Weights of a small transformer language model.
Size: width 256, MLP 704 SwiGLU, vocabulary 2048.
Architecture: RMSNorm before each block, rotary positions, untied embeddings.
Training: a variant of Muon for these matrices, 210M tokens, 6397 steps.
MLP neurons of a small language model. Each row is named by its layer, matrix (gate and up: input weights; down: output weights) and neuron, and shows model dimensions 80-175. Each number is 128 + 32 x the weight over its row's rms, rounded and kept within 0 to 255. A neuron's up and down rows have the sign that makes its largest values positive.
Before each neuron's rows, "fires on" lists the tokens most often at its 100 highest values on Wikipedia text that the model never trained on.

fires on: " St", "t", " st", "er", "n", "ar"
L4.gate635 [120 144 204  96 168 157 149  98 192 121 214 139  81 123  95 113 206 114 166 141 163 153 113 146 132 114 152 115  89 124 128 109 125 117 102 165 113 103 179 107  86 140 135 125 102 137 150 156 113 124 146 116 154 171 163 116 190 180 118 135  93 125 136 122 161 108 108 162  30 104 113 107 180 126 128 106 106  67  88 133 104  88  90  81  97 141 140 116 158 149 139 142  71 181 114 106]
L4.up635 [100  47 168 104 162 140 136  98 119 159 134 175 103 141 120 139 176 125 156 122 246 182  83 150 208 110 160 166  60 101 133 118 111 115  82 177 222  92 154 118 139 172 127 121 120  80 189 160 115  82 163 130 133 123 155 151 160 125 148 170  62 110 145  79 114 128 113 136 126  79 128  84  67 123 151 101 123  89 106 139 125  71 157 132 134 142 142  98 132 170 161 116  86 174 154 140]
L4.down635 [148 131 144 178 113 128 129 129 118 138 228 106 150 106 134 131 134 138 161 109  87  95 158  63 145 156 115 138 178 129 146 159 131 164 163 151 142 102  97 103 117 105  80 127 176 116 142  90 188  96  77 116 107  99 155  63  94 138 108 110 165 154 100 106 111 176 122 141 144 106 123 174 174 163 134 165  74 170 142 169 126 141 134 139 111 109 125 144  94 121 137 142  80 138 119 143]

fires on: "te", "es", "e", "ke", "ment"
L3.gate351 [109 163  94 156 129  83 113  88  79  76 171 117 197 100  77  61 144 142 138 133 131  80 154  89 118 168 153 106 124 146  77 159 127  87 119  98 136  88 113 118 146 116  75 138 120  96 139 105 166 105 164 118 146 170 107 139 168 128 140  86 131 140  88 116  92 114 111  28  97  93 125 129  17 140 158 149 131 117  94  68 172 143 201 119 132 168 177 150 177 169 125 150 118 117  96 123]
L3.up351 [100 138 171 152 136 198 112 128 113 101 137  95 180 175  97  47 170 121 119 147 117 133 114 172 181 141 152 135 120 167  11 146 149 108 138  95 121  89  72 150 102  74 114 138 119  95 136 104 161 140 155 131  70 140 101 113 168 143 142 134  86 162 125 109 155  63 139  53  64 155  96 144  94 127 107  95 154 113 110  92 111 179 158 127 152 174  77 111 180 149  80 145 132 113 156 122]
L3.down351 [107 104 121 125 118  97  91  16  73  83 184 133  96  78 121 120  61 135 163 148 182 101 163 164 153  91 135 141 122 161  95 109 140  97 168  84 125  82 131 103 119 143 134 152 160 106  88  93 152 113 105 141 135 154 168 125 107 123 157 101 117 139 118  73 172 159  80  67 148 138 129  86 113 113 135 140 131 183 122 129 128  71 193 122 171 139 111 129 170  75  77 132  97  99  90 180]

fires on: "in", "ad", "er", "gin", "fin", "ur"
L8.gate12 [147  90 187 133 103 159 155 118 111 130 119 117 190 109 156 151 107 150 110 102 161 108  96  91 140 161 113 136 205 127  90 120 182 146 111 171 148 131 149 119  79 148  68 155 123 133 128 107  93 121 147 174 187  55  82 156 128 156 171 138 163 114 130 151  76 172 190 118 102 161 123 135 129 140 136 123 157 183 152  97 179 151 145 153 117 146 158 160 115 119 152 127  79 177 129  96]
L8.up12 [123 157 134 127  74  52 132  81  98  82 106 124 144 161  75 103 167 121 127 152 134 107 118 132 159 120 154 167 160  92 128  97 136 131 164 152 192 106 127 112 126  79 114 176 101  90 108 116 118 151 165 175 136 114 104 127 139 184 122 120 161 122 146 154 102 136 147 107 168 150 112 153 127 146 136 224 114 168 106 118 118 106 139 119  95 113 123 116 130 123  92 187 165 108  72 157]
L8.down12 [115  97 130 106  95 144 146  68 157 167 181 103 136 134  85 122 104  97 119 154  43  82 173 120 150 189 109 137 164 127  64 115 143 144 165 141 171 154 134 103 105 169  89  90 160 156 165 131 107 139 146 178  71  73 107 115 153 134 145  87 148 105 126 116 142 163 160 130  59  91  56 175 177 172 114 131 144 157 130 116 147  95 124  96  83 138  86 127 110  79 110  86 143 148  78 138]

fires on: "e", "vent", "ed", "ni", "ke"
L4.gate348 [144 108 151 152  88 121 101 123 107 124 144 190  94 153  98  91  96  93 136 170 153  88 122 163 171 127 113 128  94 120  55 102 211  80 106 109 171 119  95 115 126  90 161 123  99 175 124  93 190 129 154 121 127 105 167 112 163 102  94 128  98  47  81  68 126  74  97 146 136 173  61  99 173 127 128 133 167 132  63 154 160 187 131 155 129 128 193 121 121 143 109 132 143 106 127  77]
L4.up348 [146 122 127 151 118 168 139 103 143 124 101 178 130 129 114  77  74  73 151 130 167 129 136 169 147 127 160 132  62 122  68 199 151  90 115 122 111 136 103  82 113 106 138 134 118  98 118 115 221 138 148 140 171 136  98 145 142  82  62 106  92 117 118 124 113 118  83 193 136 135  97 117 142 123 112 133 114 127  66 132 168 221 146 122  99 147 131  79 125  85 168 119 126 142 116 117]
L4.down348 [ 89 126 169 125 143 136  81 100 161 125 120 175 110 113  93 159  88 117 145 158 174 167 144 164 140 127 137 140 192 178 142  80  86 184 125 159  85 142  83  72  97 112 115 141 108 156 120 125 147  53 116 134 128 118 155 122 120  91 105 149 114 162 151  77 153 150  43 103 161 162 168  93 102 124 133  97 154 122  86 139 125 155 141 129  53 189 103 150 117 113  82 115 105  92 127  91]

fires on: ":", "ence", "ze", "),", "de", "ing"
L4.gate224 [159 114 142 141 128 205 146 139 146 133 153 112 109 165 194 132 146  73 106 131 100 112 125 127 159 145 194 145 179 155 127 128  85 135 112  96 127 149 114 173 139 153 107 134 100 134 133 157 155  95 122  41 182  64 130 142 110 118  77 117 131  95 170  62 115 158 123 168 130 208 140  89 167 106 115 176  90 177 125 110  41  71 107 153  99 136  91  89 153 132 143 150  94 134 175 138]
L4.up224 [171 136 119  83 116  84 142 131 106 157 169 142 146 166 163 148 102  73  80  91  65 123  86 109 144 144 143  90 176 170 160 183 107 109 132  94 116 177 175 121 145 156 117 160 122 164 138  75  97  93  92 195 176  89 169 119 110 144 173 128 117 124  88  85  89 137 120  90 207 122 114 114 158 163 154 129 110 163 230 133 156 114 170 126 115 158  66 126 130 153  71 143 153 139 140 147]
L4.down224 [134 160 129 135  91 153  70 186 101 115  59 114 169 103 116 109  91 181 134  79  77  31 101  81 154  76  82 135 125 141 124 155 178 128 119 132 176 114 146  98 131 139 137 123 151 151 120 178 118 112  91  82  57 192 155 119  89 177 144 143  85  84  89 161  31 158  98 111 157  93 110 150 148 138 114 140  95 119  53 161 143 125  99 135 126 133 162  92 126 136  48  88 130 107 111 127]

fires on: "n", "o"
L3.gate318 [119 169 201  97 153 172 120 139 125 170  89 130 101 140  77 163  78 157 120 157 175 159  80 153 144 145  66 117 108 160 128 144 141 159 116 131 110 161 138  85  75 103  86 107 222 159 107 134 166 125 128 128 112 115 110 126 177 143 169  60 140  90 148 151 124  93 139 149  94 120 138  96 121 184  97 165 117 147  93 167 124 103 131 151 166 108 116 100 124 172 139 126 131 161 132 130]
L3.up318 [112 117 163 137 188 114  81 140 118 155 139 134 112 151  54 103 126 177 117 144 157 106  50 135 190  80 127 125  28 144  92 172 140 107 130 115 145 137 141 110 131 127 160 136 109 120 164 151 161 117 108 150 114 213 115 111 120 102 173 101 146  63 134 118 133 165 161 111 132 145 119 119 133 160 131 131 152 153 120 117 115 156 139 187 105 143 100  19 122 150 120 147 109 170 140 154]
L3.down318 [104 144 180 179  79  99 112  83  91 197  85  90 113 111 166 114 113 156 159 117 148 148 133 155 142 133 121 131 177 127 114 104 102  84  98 148 106 103  98 135 137 115 116 129  82 149 106 101 138  91 130 133 130 118 204 189 101 131 167 100 116 133 120 120 115 171 133 154 120 120 172 108  70 173 142 119 115  68 151 189 123  68 161  74 150  54 154 183 135 104 151 184 180 134 125 111]

fires on: "ed", " su", "s", "li", "born", "il"
L7.gate47 [109 122 175 152 106 148 137 113  88  83  70 170 117 172 122 118 217 149 147 135 161 147 123  90 104  99 114 104 166 152 104  76 109 126 128 170 126 127 133 184 125  69  71 126 125 131 158 106 100 115 103 177  73  96 137 150 179 152 162  91 144 138 116 164 105 183 143 131 129 101 131 128  89 119 115 137 143  76 137  99 114  89  89 133 127 118 180  74 177 156 133  97 188 109 160 182]
L7.up47 [175 101 119  92 125 152  98  86 114 114 152  99 146  75  97 147 128 149 126 101  92 115 122  99  46  88 117  76 164 102 135 117 107 104 155 127  62 108 140 200 105 125 181 184  93 133 160  99 179 135  88 139 147 107 145 161 118 166 126 103 156  94 176 118 177 152 145 190 111  92 116 168 147 110 122 113 154 161 155  98 120 140 176 174 151  89 154 123 159 149  70 125 190 115  71 134]
L7.down47 [168 189 132 109 118 143 103 188 161 169 120 101 174 121 142 158 139  92 155 116 125  91 120 167  61  29  97 125 117  89 149 122 145 112 154  95 170 208 159 132 112 100 143 126 107 125 112 151 177  66  88 105 143 138 154 123 163  79 122 147 119 106  96 133 107 193 101 161 125 143 120 168 100  83 128 124 150 147 151 152  96  75 153 171 114 157 216 158 133 184 141 130 113 128  99 151]

fires on: ":", "av", "mp", "o"
L7.gate15 [ 96 170 146 148 120  89 127 137 142 144 195 120  73 131  96 167 122 131 122 120  93 149  89 155 123  91 158 172 136 137 160 105 198 118  85 123 106 117 103 121 137 114 165 129 149 152 137  96 143 152 131 158 161 161 155 187 125  83 146 110  68 134  99 132 152 181 135 126  75 129 105 181  68 187  78 153 115 151  74 107 112 119 128 171 182  88 148 103  53 118 111 188 110 103 151  92]
L7.up15 [173 142 117 119 178  87 121 143  54 138  88 180 142  99  52 128 158 108 137 189 157 111  56 183 197 153  81 114 136 123  90 160 168  92  63  94 117  85 124 142 149  77 154 134 160  64 155 130 157 113 103 197 142 106  82 143 122  80 178 181  72 152 112 136 160 133 141 128 159 125 155 127 147  93 121 141 132 129 148  96 131 114 162 170 135 122  98 104  97 148 121 128 117  93 139 153]
L7.down15 [107 117 188 103 133  95 132  71 151 140  72 108  96 111  56 116 125 126  64 114 105 142 153 194 184 185  90 141 120  81  70 168 105 206 168  88 168 142 103 127 156 147 109  99  73  92 130 140 142 114 141 147 135 178 170 103 122 179 124 136 114 106 123 141 142 213 112  96  92 138 121 138 186  98 129 139 105 150  80 134 148 147 119 103 141  89 117 137 129 130 112 129  97 149  96 102]

fires on: "ov", "in", "gg", "\n", "vo", "vi"
L4.gate117 [ 92 125 143 129 139  73 124 122 124  89  58 171 125 110 112 184  90 157 119  92 173 110 111 108 157 124 167 184 109 144 118 135  54 104 116 103 118 179 139 195 120  90 147 163 142 125 142 142 123 178 173 147 120  73 131 108 164 109 163 125 140 156 117 127 113 118 137 104 127 158 116 113 111 161 177 175 108 178 126 106  61 114  76  46 137  88 134 157 109 101 117 121 158  96 145 133]
L4.up117 [121 114  84 134 109 186 178  92 136 100  82 106  64 119 144  93 155 152  42 168 167 136 178 140 195 189 102 158 157 148 138 107 119 207 137  78 158 136  83  54  74 161 103 156  95 164 118 126 112 135  68 109 107 120 155 145 117  90 151 147 130 191 126 102 118  91 120 124  80 170  87 136 117 118 184 106 117  98  96 162 184 115 140 102 116 179 136  88 112  75  93 128 149 155  92 150]
L4.down117 [109 157 115 146 105 145 109 129  74 123 114  94 134 151 128 101  94  92  86 153 115 146 103 180 120 133 142 168 108 154 136  82 125 170 129 175 102 114 138 134 167 170 107 137 124 110 179 136  67 125 127 159 163 130 104 172 117 136  76 127 143 176 149  99  86  58 182 137 149  75 149  91  61 179 188 159 144 132 148 169 148 155 101  82 125  84 106 111 115 128  70 106  93 128  72 154]

fires on: " su", "la", "e", "li", "wi", " |"
L7.gate429 [109 134  93 165 125  99 103  57 130 168 113 153 118 134 160  83 158 120  85 186 119 152 120 156 118  88 155 124 154 120 155 137 135  93 114  87 134  68 171 132 145 143 109 149 138 172 132 118 139 129  75 143 118 121  94 132 117 100 123  66 142 144 139 178 122 129  72 117 120 117 116  57 129 131  55 212 152  68 130 120 136 107  66 148 114 112 124 147 109  92 169  76 214 167  65  98]
L7.up429 [147 154  97 206 117 138  91  75  98  92 102 161 145 122 109  79  92 122 177 183 127 182 228 121 141  61 116  90  86 108 118 126 130  72 170  72 124 129 127 140 148 122 128 123 103 138 222  87 165 133 108  94 114 171  96 154 107 142  88  68 159 110  91 140 138 129 111 155  97 115  91 105 145  98 198 130 159 131 127 127 155 121 156 166 170 152 103 102 152 155 128  86 165 151  99 132]
L7.down429 [158  88 116 110 107  85 137 146  99 159  66  69  93 139 126 119  93 108  82 118 105 160 161 141 130  64 140 107 111  44 142 126 138 130 145 119 147 193 141 136 128 148  96 176 149 104 113  90 110 130 100  92 113 118 100 113 210 147  33 112 134 151 156 140 107 193 133  99 120 205 153 126 113 118 134 136  78 120 123 151 130 127 172 155 119 124 209  82 160  99  96 133 168  74  75  96]